Part of a small language model's weights.
Size: 9 layers, width 768, 6 heads of 128, MLP 3072 GELU, vocabulary 16112, 88.6M parameters.
Training: a variant of Muon for these matrices, 794M tokens, 6306 steps.
MLP neurons of a small language model. Each row is named by its layer, matrix (up: input weights; down: output weights) and neuron, and shows model dimensions 192-287. Each number is 128 + 24 x the weight over its row's rms, rounded and kept within 0 to 255.
After each neuron's rows, "fires in" lists the words (lower case) most often at its 100 highest values on Wikipedia text that the model never trained on.

L6.up2864 [121 114  95 113 121 131 132  97 139 146 136 124 117 118 160 149 100 125  96 118 114 130 134 161 115 122 145 159 172 140 127 120 104 113 121 146 118 162 140  74 161 177 117 156 109 159 138 116 139 149 133 129 125 155 110 139 108 168 131 137 110 144 126 127 142 178 131 170 172 154 131 155  77 120 104 130 122 122 121 109 105 136 126  87 137 139 145 134 142 120 122 143 126 118 121 146]
L6.down2864 [103 139 149 130 130  99 114 149 137 146 125 159 144 122 129 112 136 122 114 188 175 152 148 105 141 116 147 108 168  66 167 148 134 127  97 108 100  97 110 141  89 133 139 124 109 169 107 120 132  97 106 134 140 108 159 120 112 138 116 130 195 108 113 125 131 133 127  89 131 180 156 119  96 132  89 130 110 162 129 153  95 177 136 126 145 137 141  81 156 153 112 129  78 156 142 133]
fires in: "of", "by", "to", "from", "name"

L6.up363 [ 96 110 166 150 130  71 164 117 105 153 135 159 118 140 150 135 116 106 102 123 167 125  90 141 132 124 159 150 136 126 144 146  82  82 125 160 149 126 133  94 147 120 114 127 139 120 107 122  81 107 122 129 154 157 205 158  95 171 125 131 106 122 123 163 109 154 126 100  98 114 159 157 133 132 125 147 177  95  89 132 115  83 141 127 123 118 146 131 102 139 136 137 112 103 146 115]
L6.down363 [154 165 152 111 160  94 147 160 100 166 141  89 133 139 108 137  58 111 124 142 126 129  95 146 128 128 139 112 147 138 118 120 177 157 153 109 144 149 154  78 101 134  90 141 148 148 141 128 127  99 143 137 124 153 118 133 177 131 114 134 136 166 115 145 117 143 131 121 139 161 141 130 118 122 134 132 127 131 156 160 124 132  96 143 188 133  93 124 159 114 121 121 195 144  99 152]
fires in: "his", "s", "her"

L6.up175 [125 167 128 121 158 184  91 120 122  92 128 149 165 109 137 122 130 114 139 172 153 172 146 149 164  88 118 168 172 134 122 135 154 136  96 115 135 111 102 110 108 151 120 133 147 120 170 174 126 140  92 128  93 143 129 102  99 107  95 126  68 117 144 133 144 157 129 134  70 140 120 173 137 207 144 150 120  86 105 136  98 100  87 130 149 107 133 113 166 103 102  99 161  92 131  97]
L6.down175 [106 143 138 131 119  97 120 133 167 142 134  50 155 116 138 127 166 117 117 125 165 106 161 139 128 166 114 125 120 113 160 129 143 160  98  96 118 118 111 139 152 156 121 166 145 158 141  73 154 156 156 104 165 118 156 131 130 128 131 119 118 142 108 136 132 133 111 104 150 122 154 102 116 131  91 117 124 108 154 149  65 126  98  79 171 103 143  97 141 154  97 125 126 135 111 150]
fires in: "in", "of", "to", "on", "the"

L6.up156 [129 103 115 101 118 109 132 157 106 158 123 173 149 123 131  89 112 170 120  98 142 123 109 111 135 165 164 143 124 149 153 149 123  98 170 138 100 103 152 115 158 173 143 160 151 119 119 145 125 107 135 127 136  79 129 134  96 148  93 159 136 142 129 128 135 144  99 114 171 154 144 136 112 129 131 177 124 109 147 119 139 161 125 115  99 163 124 110 172 102 126 140 114 132 127  95]
L6.down156 [151 133 136 128 123 149 121 128  99  90 126 176 143 137 153 111 160 123 118 147 122 158 168 119 125 121 153 104 111 158 110  83 107 108 159 135 139 115 132 114 142 157 131 172 148 137 154 132 149  71 147 115 180 163 159 146 107 139 164 124 120 139 130 146  97  91 125 151 119 139  97 141 161 126 103 121 147 125 125 115 107  80  99 158 129 128 118 143 122 142 126 126  91 154 166 146]
fires in: "in", "during", "of", "at", "former", "since"

L6.up207 [133 105 137 140 152 103  99 137 120 125 189 158 149 100 109 158 114 138 107 134 182 148 113 130 137 132  90 148 164 132 106 139 149 129 127  73 107 172 146 151  86 137  75 101 156 152 116 120 140 115 146 121 113  95 136 100 137 106  99 143 114  98 176 165 159  78 104  90 129 144  99 131 148 135  80 138 125 144 170  99 151 151 159 117 104 170 144 110 161 140 107 136 151 193 151 163]
L6.down207 [127 119 133 127 100 155 105 129 150 122 148 113 129 128 126 113 122 150 101  99 113 135 119  86 151 141 155  99 127 162 172 157 143 114 168 104 136 109 132 116 172 135 153 147 133 126 132 129 120 111 147 100 123  97  99 133 133 141 111 143 116 167  85 115 118  91 123 123 122 121  98 108 116 114  98 147 155 164 127 135 108 180  99 125 120 124 142 167 155 166 158 143 151 220 149 130]
fires in: "was", "be", "were", "been", "is"

L6.up2783 [138 167 136 181 162 130  97 137 108 103 130 153 132 136 120 108 176 111 153 136 145 106 131 107 103 119 105 153 128 160 158 195 123 127 157 153 143  89 141 116 132 165 116 181 112  95 148 104 140 146 149 140 121 129 108 132 113 114 116 124 119  98  95 131 157 189 195 143 141 136 141 128 163 121 151 152 134  64 102 110 128 116 103 116 164 132 147 143 107 144 140 112 152  92 179  92]
L6.down2783 [ 89 143 103 111  85 118 107 122 143 148 112 164 115  88 152 152 158 115 192 147 139 122 146 161  94 142 130  90 127 162 107 124 144 160 153 145 101 118 226 148 148 156 110 120 159 158  80 109 133 145 140  91 131 110  97 137  85 153 153 110  96 100 117 124 148 127 125 142 162 127 196 114 138 139 130 104 123 188 106 130 116 113 108 137 151 134 135  74 136 145 118  95 128 124 148  97]
fires in: "in", "on", "of", "from", "at"

L6.up2058 [145 134 130 134 107  96 140 120 123  86  81 113 149  82  93 127 135 133 105 131 155  98 114 145 113 154 165 119 135 147 140 101 109 163 156 154 151 115 130 114  99 196 133 126 134 177 113 156 181  85 145 133 134 125 125 145 169 123 101 116 133 101 127 128 133 105 174  90 118 118 129 123 134 144 155 203 117 157  71 142 114 135 136 123 171 121 143 109 100 121 101 124 141 191 133 121]
L6.down2058 [161  75 183 149 151 140 142 130 148 164 142  51 128  90 132 147  77 118 114  87 170 131 122 154 112 121  53 134 126  77 109 135  88 112 105 142 147 113 100 112 135 130 120 143 118 123 121 134 104 138 158 180 141  89 119 115 144 145 140 137 179 139 141 113  80 128 140 154 122 100 127 110 147 125 132 117 134 123  99 125 131 147  88 107 162 130 121 137 129 140 154 137 101  88 116 143]
fires in: "was", "had", "has", "also", "being"

L6.up2141 [133 150 109 128 135 103 132 109 127 157 136 117 100 166 152 132 150 156 113  83 149 132 136 105 128 133 139 151 104 103 138 135 132 154 164  92 141 140 142 145  89 164 125 117 140  76 131 156 142 128 130  92 114 171 142 105 138  93 103 143 157 126 159 149 108 145 126 156 148 136 133 103 123 119 109 126 135 127 129 126  80 141  98 141 195 133  91 135 121  85 131 156 165 112 145 126]
L6.down2141 [118 172 151 126 108  80 113 139 154  85 109 132 173 141 150 150 139 176 133 102 103 133 142 141 154 141 147  78 107 150 136 133 132 101  85 124 136 174 131 156  98 153 123 106 107  98 103 126 126 144 123  93 152 151 138 144 150 143 150 127 121 145 146 127 119 132 148  90 137 147  77 111  79 123 109 157 152 140 139 106  90 165 102 129 133 142 108 155 114 101  64  95 125 164 160 121]
fires in: "an", "on"

L6.up1060 [113 150 129 131 150 141 125  69 138 125 167 139 128 152  83 144 141 143 108 162 162 115 167 163 125 112 127 121 127 138 138 128 145 153 163 171 106 101 129 127 179 179 119 126 124 112 129 129 138 138 132 131 130 113 129 130 148 110 131 112 127 154 104  86 111 116 137 184 145 138 103 167 113 118 160 159  97 120 151 136 112 103 125 108 147 158  92 129  96 113 130 102 132 103 146 126]
L6.down1060 [137  94 163 103  86 125 126 122 134 147 155 131 125  81 156 146 114 114  96 167 125 156 139  74 111 128 105  94 120 160 125 119 151  96 136 162 121 121 125 110 129 142 191 116 101 144 135 153 149 127 138 132 150 125 169 125 140 138 137 140 129 171  82  98 172  87 144 144 134  85 127 113 148 124 117 140 107 157 106  70 165 152 111 113 143 135  95 109 125 170  73 165 109 126 113 124]
fires in: "who", "he", "had", "have", "has", "it"

L6.up2310 [139 145 133 179 121 108 103 130 128 163 135 123 144  79 136 128 114 108 106 162 136  88 109 113 132 129 119 136 109 142 131 127 135 124 110 144 160 148 116 108 111 102  85 119 123 139 148 145 104 100 146 117  62 128 169 144 169 179  98  82  97 127 164 137 134 103 128 134  95 114 145 153  90 103 122 129  70 168  66 167 161 108 138  93 126 157 148 160 120 127  84 152 155 113 105 128]
L6.down2310 [136 148 162 156 126 129 128 110 148 120 137 128  89  92 105 116 147 153 132 154 129 103 105 160 170  95 171 137 125 120 130 136 107 131  69 104 184 146 121  86 143 126 164 142 127 102 117 145 120 143  94 146  96 127 161 144 159 158 113 123 101 110 161 127 138 117  64 108 140 139 134 126 102 107  94 114 110 166 100 150 177 100 128 145 113  90 109 121 105 124 135 115 154 141 107 114]
fires in: "to", "can", "would", "should", "could", "must"

L6.up1018 [131 101 129 132 169 137 113 101 154 111 129 146 109  91 113 138 123 131 145  90 114 169 164  99  80  87 157  97 134 117 124 126 107 131 123 116 118 125 128 124 146 149 117 155 156 141 125 155 100 134 141 105 151 103 139 128  93 138 133 163 155 131 144 133 136 155  82 130 149 131 116 132 147 130  94 145 148 120  71 129 162 114 116  78 121 161 183 118 120 154 134 119 154 137 164 124]
L6.down1018 [112 138 105 154 148 166 147 127 126 124  95 115 146 158 174 100 118  98 120 154 149 114 148 150 150 135 133 142 119 132 143 109 177 120 121 144 136 126 177 124 139 138 171 131 103 146 107 117 128 113 143 157 113  99  89 122 165 117 145 128 126 160 133 154 115 151 109 119  67 129 145 122 163 122  77 164 144 114 161 155 126 162 122 140 133 102 123  96 119 109  95 133 120 143 152 128]
fires in: "to", "as", "of", "that", "for", "which"

L6.up2057 [ 80 130 149 103 142 141 103 109 143 110 138 108 106 128 137 120 156 131  64 159 122 192 106 141 163 118 126 108 164 124 132 125 141 124 135 122 173 138 110 126  77 138  83 136 123 103  97 168 116 152 158 140 125  97 146 118 119 145 127 154 113 164 115 157 127 147  93  95 133 153  78 107 151 148  45 144 157 137 118 152 106  98 125 127 107  78 149 104 133 174  73 146 131 122 133 116]
L6.down2057 [115 144 173 129 109 119 134 142 123 156 132 133 133 118 118  96 130 132 137 116 132 117 110 124 111 105 110 107 136 162 110 127  97 132 105 137 130 110 140 157  97 132 149 117 108 133 134  96 101 123 128 113 120 141 117 118 101 185  59 135 155  99 135 151 132 138 136 171 146  92 145  88 103 124  96 114 146  91  92 133 139 102 143 165 138 197 108 101 140 102 119 145 170 120 157 126]
fires in: "the", "of", "from", "to", "his"

L6.up826 [117  88 113 123 136  95 105 168 130 121 132 135 107  77 156 132 123 135 120 130 170 108  98 101 129 116 156 141 137 149 114 146 135 139 118 114 119 145 138 123 120 121 138  94 119 108 138 117 141 105 139 100 115 129 133 121 167 124 141  77  75 107 147 140 158  74 114 134 131 158 112 168 131 130 169 150 121 130 103 121 134 144 102 124 130 163 157 144 127 159 139 146 121 156 175 145]
L6.down826 [154 142 133 133 137 103 150 171 118 143 145 140 117  79 110 131 143 143 164 114 176 127 148 134 108 108 147 147 143 125 146 116 130 128 114 136 121 117 138 119 148 136 115 133 110 112 112 157 100 114 104 142 122  98 123  76 158 151 152  99 131 118 114 125 159  90 139 143 152 150 120 157 107 101  90 113 141 118 103 126 148 158 120 116 115 111 103  89 135 147  98 153 131 107 153 204]
fires in: "was", "also", "been", "be", "can"

L6.up2279 [150 104 120 125 170 176 163 115  89 137 100 138 101 161 100 146 112 116 104  98 114 102 137 128 140 117 101 130  83 142 153 127 122 144 131 158 116 128 140 106 158 124 109 120 108 115  95 127 140 180 125 145 122 124 134 119 130 102 137 142 176 122 138 151 150 134 120 135 111 128 127 107 103 140 110 112 208  97 107 156 139  93 102  93 119 127 135 124  94 129 130 178  99  92 105 111]
L6.down2279 [149 120 141 123 134 112 146 108 123 134 111 114 134 125 125  98 172 128 163 134 137 124  93 125 124 125 135 108 134 124 125 114 135 115 134 166  81 165 127 145 137 149 145 129  89 116  92 112 149 135 155 112 143 171 151 149 141 148 140 143 176 127 179 175 130 100 123 121 119 114 137 154 131  93 113  36 159  94 102 165 135 134 114 139 137 155 131 109 108 163 108 100  94 154  98 140]
fires in: "as", "in"

L6.up2952 [121 141 162 110 167 126 130 152 105 146 122  95 147 109 140 120 137  81  99 159 116 156 117 102 139 119 140 127 131 123 115 116 155  63  95 114 170 101 157  73  94 139 142 119 103  79 143 122 120 107 148 165 148 187 142 149 101 138 129 104 162 136 165 137 155 160 133  96 123 134 108 114 127 133  99 120 126 158 139 156 117 146 144 111 119 116 144 127 162 130 139 160 105  70 191 114]
L6.down2952 [111 119 124 150 195 113 134 163 142  98  86 160 154 144 125 149 116 102 157  76  96 133 109 154 118 111 160 134 133 151 117 109 134 139 109  89 119 136 120 118  93 139 103  92  71  97 134 132 110 104 145 127  87 132 147 150 126 147  77 139 112 148 111 177 159 143  88 147 160 152 126 101 137 114 115  99  93 143 119 133  91 161 139 107 147 130 105 115 112 131 146 129 143 122 135 123]
fires in: "the", "s"

L6.up1566 [125 143 141  84 105 116 131 130 134 153 117 117 143 108 182  98 127 134 106 115 103 142 159 130 108 134 160 144 163 167  87 127 125 119 122 131 131 126 146  85 137 136 139 101 143 109 105 131  77 114 117 107 175 148 149 128  98 160 115 129 142 150 109 161 112 134  96 146 113 127 155 153  99 124  89 134 104 138  67 140 110  98 177 150 132 143 130 127 141 113 152 140 125 196 126 134]
L6.down1566 [123 104  76 157 110 137 148 181  80 121 154  96 192 123 102 132 125 102 122 165 143 122 163 163 134 150 183 109 141 124 127 132 149 128 138 121 140 137 145 157 168 117 173 143 113 113 131 142 135 146 142 114 149 157 144 102 172 148 132 123 111  99 131 138 179 128 110 139 128 147 122 153 141 105 126 154 150 147 121 106  99 160 148 137 131  83 150 168 129 135 132 128 109 158 102 137]
fires in: "a", "was", "were", "became"

L6.up3027 [206 130 130  78 142 143 100 146 145  97 151 152 110 111 141 126 135 113 110 163 115 126 123 141 136 122 122 135 132 167 130 110 148 162 105 165 145 100 140 134 152 105 120 148 122 136 134  83 119 113 171 123 124 111 110 193 145 104 113 117 126 121 159 140 128  80 108 123 119 132 120 135 144 137  95 142 133 121 128 146 104 160 177 108 128  93 153 107 140 102 151 137 142 133 115 134]
L6.down3027 [ 89 158 152 140 158 120 173 163  95 139 114 102 151 125 120 119  94 123  77 125 142 127 152 110 126 151 148 157 114 102 117 129  96 145 101 115 136 127  93 135 108 139 104 125  87  85 137 130 145 129 134  89  87 117 145 115 110 136 126 144 177 144 143 122  97 123 143 138 103 130 145 155 130 129 110 113 136 138 113 112 143 158 124 136 126 121 143 148 114 131 137 136 126  75  68 179]
fires in: "was", "is", "as", "been", "a"

L6.up1190 [128 141 176 172 144 115 111 119 134 131  96 139 108 126 154 142 104 115  91 146 144 126 126  93 108 142 142  73  94 131 132 102 148 163 129 123 104  98 118 117 157 134 101 107 122 116  99 114 120 128 145 158 143 166 148 112  96 165 148 117 155 132 121 153 136 139 115 114 141 174 124 117 104 128 132 116 147  98  98 148 116 157 116 181 115 129 129 163 165 162 136 185  77 134 145 147]
L6.down1190 [151 136 136 121 100 108 168 163 112 139 159 124 110 183 126 127 146 142 129 159 154 102 153 115 172 146 147 120 144 153  98 131 139 104 128 143 168 105 158 132 105 144 142 116 152 103 145 104 155 156 161 113 148 138 133 114 160 100 155 101  90 139 117 129 134 135 122 157 138 135 121 155 139 148 123 139 134 123 101 117  96 129 153 141 134 131 140 148 111  83 117  94 118 136 124 121]
fires in: "is", "the", "other", "his"

L6.up962 [164 146 103 163 144 123 159 153 113  88 119 144 139 161 135 134 159 130 108  87 133 154 115 141 133 178 158 115 172 127 161  93  99 135 133 102 144  99 147  71 143 147 145 125 149 137 104 128 144 120 111 126 179 114 172 133 124 168 128 123 144 170 124 173  68 100 159 150 113 163 112 132  93 177 147 106 144 135 115 129 167 113 116 120 111 129 119 111 118 147 123 132 145 148  97 121]
L6.down962 [123 110  94 121 114 125 117 107 138 114  95 130 126 108 140 128 109 128 165 176 136 144 147  99  87 104 128 117 105 147  86  97 157 133 161 139 153 119  96 158 160 107 104 132 164 156 121 117 104 154 145 118 118 128 106  96  94 146 136 102 128 107 133 119 133 149 117  95  89 128 148 123 134 146 139 144 111 160 116 121 151 133 110 147 125  95 142 139 105 131 138  92 118 167 185 137]
fires in: "to", "a", "in"

L6.up2390 [100 154 113 152 134 151 114 135  99  88 135 130 122 131 153 101 191 150  96 141 108 165 108 136 107 103 159 141 154 142 148 109 167 119 169  95 140 157 123 115 136 150 108 129 133 126 119 107 132 127 169 125 142 133 126 132  84 139  90 155 122 159 117 168 124 130 143 149 148 126 110 126 144 139  89 168 151  89 109  91  89 104 142 129 119  96  91 117 114 174 148 148 140 109 128 126]
L6.down2390 [139 152 119 144 135 112 129 132 142 172 122 106 147 132 114 158 134  98 137 126 109 140 172 119 151 110  87 139 114 136 114 137 133 149 114 137 169 114 143 134 119 156 127 134 143 124 118 125 124 125 110 153  98 101 112  93 111 125 162 166 120 111 158 135  92 140 126  97 160 141 106 122 148 143  74 153 151 143 121 142 124 169 140 155 162 152 133  79 140 139 173 116  92 108 156 124]
fires in: "for", "at", "to", "of", "from", "by"

L6.up570 [151 137 113 126 114 110 129  71 146 149 147  84  95  82 123 148 135  82 142 135 120 109 130 137 126 121 102 134 113 120 140  98 113 180 116 100 168 129 141 152 128 145 150 142 112 142 148  85 122 126 124 113 166 141 139 101 157 138 134 146 137 145 108 144  97 114  99 114 130 131 125 171 128 112 129 127 107 109 119 157 152 115 130 139 118  96 154 172 106 169 152 153  75 100 130 183]
L6.down570 [157 144 149 125 155  77 127 148 127 145 118  95 129 101 143 110 155 128 149 119 135 151 158 134 111 106 120 154 139 123 123 120 126 130 145 108 104 108 147 120  92 143 128 105 116 138 119 106 144 135 179 171 136  86 110 123 119  48 148 138 143  86  52 127 155 117  83 134 109 147 149 140 155  95 138 143 166 140 124 148 127 130 180 146 124  92  88 105 101 125 100 107 166 191 113 159]
fires in: "that", "would", "in", "should"

L6.up935 [162 140 104  78 130 142 167 126  95 102 151  99 144 147 128 126  86 144 115  95 138 158 133 168 112 150 140 122 163 165 131  86 130 106 105 138 108 153 116 129 138 126 135 115 142 114 136 115 141 121 112 119 134 143  77 130 106 150 111 112 103 125 105 109 183  86 115 128 154 125 147  85 157  74 127 109 147  89 116 131 128 142  97 145 191 100 135 121 164 132 139 131 121 102 145 147]
L6.down935 [157 114 126 103 166 113 158 124 134 132 155 135 148 131 137 122  82 111 103 162 137 135 144 145 112 148 130 181 123 162 136 106 132 126 123  95 166 104  84  99 167 105 142 125  63 136 113 109 138 172 127 132 159 137 133 154 131 131 117 172  91 125  88 135 114 105 151 119 128 130 124 129 139 101  91  77 168 115 131  84 132 110 112 125 139 146 100  56 100 120 144 133 159 116 126 135]
fires in: "after", "before", "of", "began", "for"

L6.up2816 [132 106 114 112 117 116 139 147 162 104 100  79 140 137 105 121 145 105 107 143 148 122 114 126 175 148 125 132 136 117 107 134 108 137  88 108 101 118 130 109 146 179 144 146 129 130 123 178 138 125 151 133 134 126 125 163 103 103 133 153 134 144 107 139 139  88 117 121 135 123  98 171 109  91 120  99 139 137 169 107 145 120 110  81 127  61 143 130 131 112 151 133 121 118 192 127]
L6.down2816 [130 129  87 139  99  96 151 140 123 171 144 118 108  93 108 111 114 132  80 109 141 127 135  94 136 133 109 131 115  93 122 127 123 155 130 137 113 104 170  97 158 114 130 142 101 161  98 151 120 121 128 139 123  69 142 146 118 138 135 110 106 115 112 108 140 124 135  90 116  91 131 135 112 119 111 122  95 162 110 111 157 185  73 118 105 153 110 127  79 122 127 152 133 159 111 140]
fires in: "was", "been", "also", "has", "had"

L6.up841 [106  94 149 141 141 102 122 161 111  99 143 141  87 114 175 103 161 141 113 137  87 138 133 102 143 136 146 127 100 121 165 172 159 106 131 133 144 145 161  99 121 124 138  92 141 158 155 127 115 125 140 163 106 127 180 154 135 145 131 131 113 156 163 129 164 124 121 144 144 102 114 150 103 158 142 134 143 143 142 115  89 159 145 165 145 132 105 159 140 123 125 113 121 105 168 170]
L6.down841 [116  82 156 134 163 100 122 135 142 109 129 137 123 113 104 120 117 131  94 194 111 142 100 143 129 158  97 133 154 135 145 139 103 129 152  86 110  77 125 139 128 138 148 110 100  86 116 156 140 130 126 136 111 134 128 113 167 111 147 133 113 119  96 117 102 156  84 143 118 133  77 107  96  89 104 118 100 119 132 100 113 158 125 111 163 112  83  96 188 100 144 148 148 119 170 108]
fires in: "an", "its", "his", "s", "at"

L6.up2925 [129 175 134 167 129 118 138 147 134 140 146 133 108 118 161 155 134 125  82 126 127 136  82 115 149 129 151 171 122 132 129 140  93 107 110 148 131 159 137 108 102 101 124 131 131 105  82 145 108 156 140 113 136 147 118 112  94 155 148 151 129 150 136 102 117 122 107 132 115 100 143 164 126 120 124 165 132 110 161 138 145 125 147 134 106 121 102 101 126 124 130 120 129 138 144 105]
L6.down2925 [126 142 159 132 174 119 146 157 159 140  83 134 133 107 121 107 141 140 114 177 113 119 157  84 149 135 129 117 141 116 133 121 159 159 151 124 163 126 128  91 190 106 178 129 109 177 109 179 121 118 109 133 167 138 182 103 148 114 143 148 140 110 126 148 110 110 115 121 126 125  92 162  99  85  76 136  95 104 112 142 129 154 126  84  81 140 145 115 160 134 109 142 151 129 124 110]
fires in: "for", "in", "at", "be", "to", "out"

L6.up1905 [125 165  93 149 168 143 112 158 120  87 135 161 126 118 144 119 133 111  97 180 125 155 136 166 111 110 120 165 114 141 135 174 101 132 134 153 136 124 162 133 106 156  98 143 107 132 115 143 142  91 127 134 164 128 140 132 109 108 115 110 102 173 109 110 171 167 177 152 136 184 145 128 185  85 131 125 132 117  91 127 110 128  83 135 127 113 135 125 152 124 141 136 153  90 126 129]
L6.down1905 [124 159 165 120 136 148 165 101 158 134 145 139 163 116 121 122 108 127 138 126 109 137 129 120 140 167 134 119 147 153 132  63 151 132  95 100 114  87 134 145 154 139 140  95 146 188 161 122 168 114  61 161 145  94 114 119 101 138 146 127 159 144 124 142  84 135 155 112 107 151 142 146 177 162 134 132 158 149  82 171 111 106 138 166 130 163 100 133 132 101 107 144 147 116 119  85]
fires in: "of", "as", "to", "for"

L6.up2049 [132 115 113 106 109 109 135 182 174  81 133 121 150 127  90 119 127 105 118 140 154 142 107 138 122 155 120 112 149 165 145 128  91 102  97 179 162 117 108 114 129 137 155  76 170 131 124 157 135 113 132  75 122 147 123 145 132 120 140 141 115 156 145 141 123 124 140 169 150 134 167 142 135 157 128 129 152 163 114 138 102 138 113  88 139 143 145 150 144 145 122 101 110 189 159 155]
L6.down2049 [162 134 128 129 114 102  90  96 132  89 139 141  98 140 178 138 128 110 110 158 142 161 124 132 145 142  92 127  87  90 119 127 102 134 134 134 112 149 133 136 155 131 134 167 117 129 144 120 110 140 120 125 113 133 123 154 133 124 132 105  95 136 140 138 130  87 142 157  98  99 135 118 126 147 118 116  96 144 113 111 148 171 130 159 139 149 104 127 131 113 149 128 117 167 111 198]
fires in: "has", "had", "have"

L6.up1844 [110 114 136 117 152 171 120 172 101 123 119 145 167 121 110 114 166 118 147 111 149 124 123 140 108 127 149 104 164 125 106 105  97 113 140 153 173 112 107 146 140 131 148 120  38 126 127 146 131 121 113 132 149 147  98 118 160 129 157 151 103 168 148  97 148  93 166 113 117 126 114 107 106 156 135  99 125 111 112 150 150 163 120 171 131 132 139 148 110 104  71 114 122 135 182 169]
L6.down1844 [130 119 143 153 135 115 173 128 132 139 149  95  92 140 123 104 133 133 104 139 157 126 135 123  94 138 138  86 142 123 152 153 115 164 114 140 140  98 111 122 128 103  98 112 128 154 163  74 117 183 118 118  79  91 120 122 119 151 133 103 132 132 135 144 113 170 111 137 124 113 108 107 107  89  90 118  98 157  72 104 139 129 110 140 128 104  91  88 104 117 141  83  84 130 129 158]
fires in: "the", "a"

L6.up169 [127 139 155 122 109 108 131 119 140 139 121 129 111 181 155 126 153  98 174 113 143  93 106 113 122 114 152 116 148 129 117 121 143 143 123 110 150 134 118 135 138 100 182 104 136 117 110 128 123 122 123 116 151 130 136 105 102 109 162 113 110 145  97 133 144 123 161  78  96 126  83 123 119  78 133 131 160 163 134 125 133 135 137 150 191 149 108 162 102 154  69 160 135 133 129 134]
L6.down169 [122 129 144 108 136 125 170  97 133 100 145 139 174 145 165 118 124 139 118  96 113 104 112 137 121 150 135 127 137 151 154 148 149  88  73 155 150 200 133 114 123 102 153 137  86  96 142 129 158 143 126 111 126 134 138 133 104 104 155 126 103 134 188 112 148 166 166 115 139 152 119 141 144 124 108 124 127 135 144 146  75 161 134 167 137 116  86 109 158 156 119 152 148 169 133 151]
fires in: "an"

L6.up1502 [136 147  94 127  85 162 108 130 138 126 125 144 113 106 147 117 118 144 187  74 146 143 111 154 132 115  94  98 158 103 117 100  95 111 114 150 176 101 104  88 142 117 103 112  99 104 116 113 161 117 121 134 108 121 138 112 170 134 138 153 118 113 162 122 141 136 108  92 154 106 126 162 140 137 113 146 143 117  89 147  89 111 107 152  99 172 150 189  98 154  87 129 121  86 150 124]
L6.down1502 [123 137 136 115 153 114 113 143 182  96 117  84  92 159 157 143 140 111 117 134 101  97 133 115 125  84 124 146  87 146 128 103 153 143 121 159 110  76 110 114 122 134 170 123 171 121 135 129 130 127  90 119 137 140 118 129 151 132 130 122 116 120 160 127 190 123 104 141 165 123 101  90 127 130  87 125 104 142 146 135  86 156 118 139 105 152 125 128  96 116  86 135 124 108 138 143]
fires in: "to", "also", "could"

L6.up961 [182 125 152  88 141 157  97 145 124 155 121 134 141 180 137 124 144  91 113  83 124  87 135 136 130 138 164 138 108 140 120 137 150 157 134 113 139 139 150 140 127 158 163 143 150 128  98 196 137 172 101 115  93  80 143 129 152 125 183 135 130 128  94 151 112  70 103 134 129 146 133 116 111 135 152 141 175 106 127 169 159 128 145 157 132 127 102  99 135  85  97 147 190  59 118 119]
L6.down961 [128 105 103 158 110 119 163  86 160 108 135 143  87 119 106 129  88 112 143 190 137 158  89 117 137 101 101 115 175 139 103 113 131 148 128 136 132 152  99  80 146 164  96 148 115 106 146  85 116  91 133 182 137 150  90 101 134 161 136 169 129 153 162 130 136 163 157  92 104 116 132 132 150 126  85 151 111 133 126 129 111 161 102 102 139 125 174 111 107 156 125  75  95 174 140 132]
fires in: "the", "of", "from"

L6.up1069 [118 130 146 104 116 136  57 121 101 140 146 104 137  60 140 136 138 169 123 113 141 151 109 114 153 125 137 158 145 123  96 167 115 172 104  97 113 153 143 136 172 103 134 133  82 139 124 154 115 123 128 121 149 125 139 182 169 138 103 126 120 140 161 142 156 147  77 157 172 136 114 163  87 123 143 126 160 153 101 158 112 145 133 136 153 120 141  99 156  97  74 139  70 147 153 101]
L6.down1069 [ 99 117 145 137 133 146 140 156 144 138  99 122 116 116 116 175 149 132  58  93 150 185  85 125 127 155 131 141 111 133 141 127 127 133 112 104 119  98  93  95 171 119 122 121 117 130 105 110  88 143 166 167 119 123 143 136 134 141 105 144 102 108 132  93 121 139 139 152 126 107  90 130  74 135 153 164 131  83 131 128 150  94 140  99 122 126 189 149 205 104 117 141 117 157 153  95]
fires in: "at", "of", "on", "in", "atom", "atoms"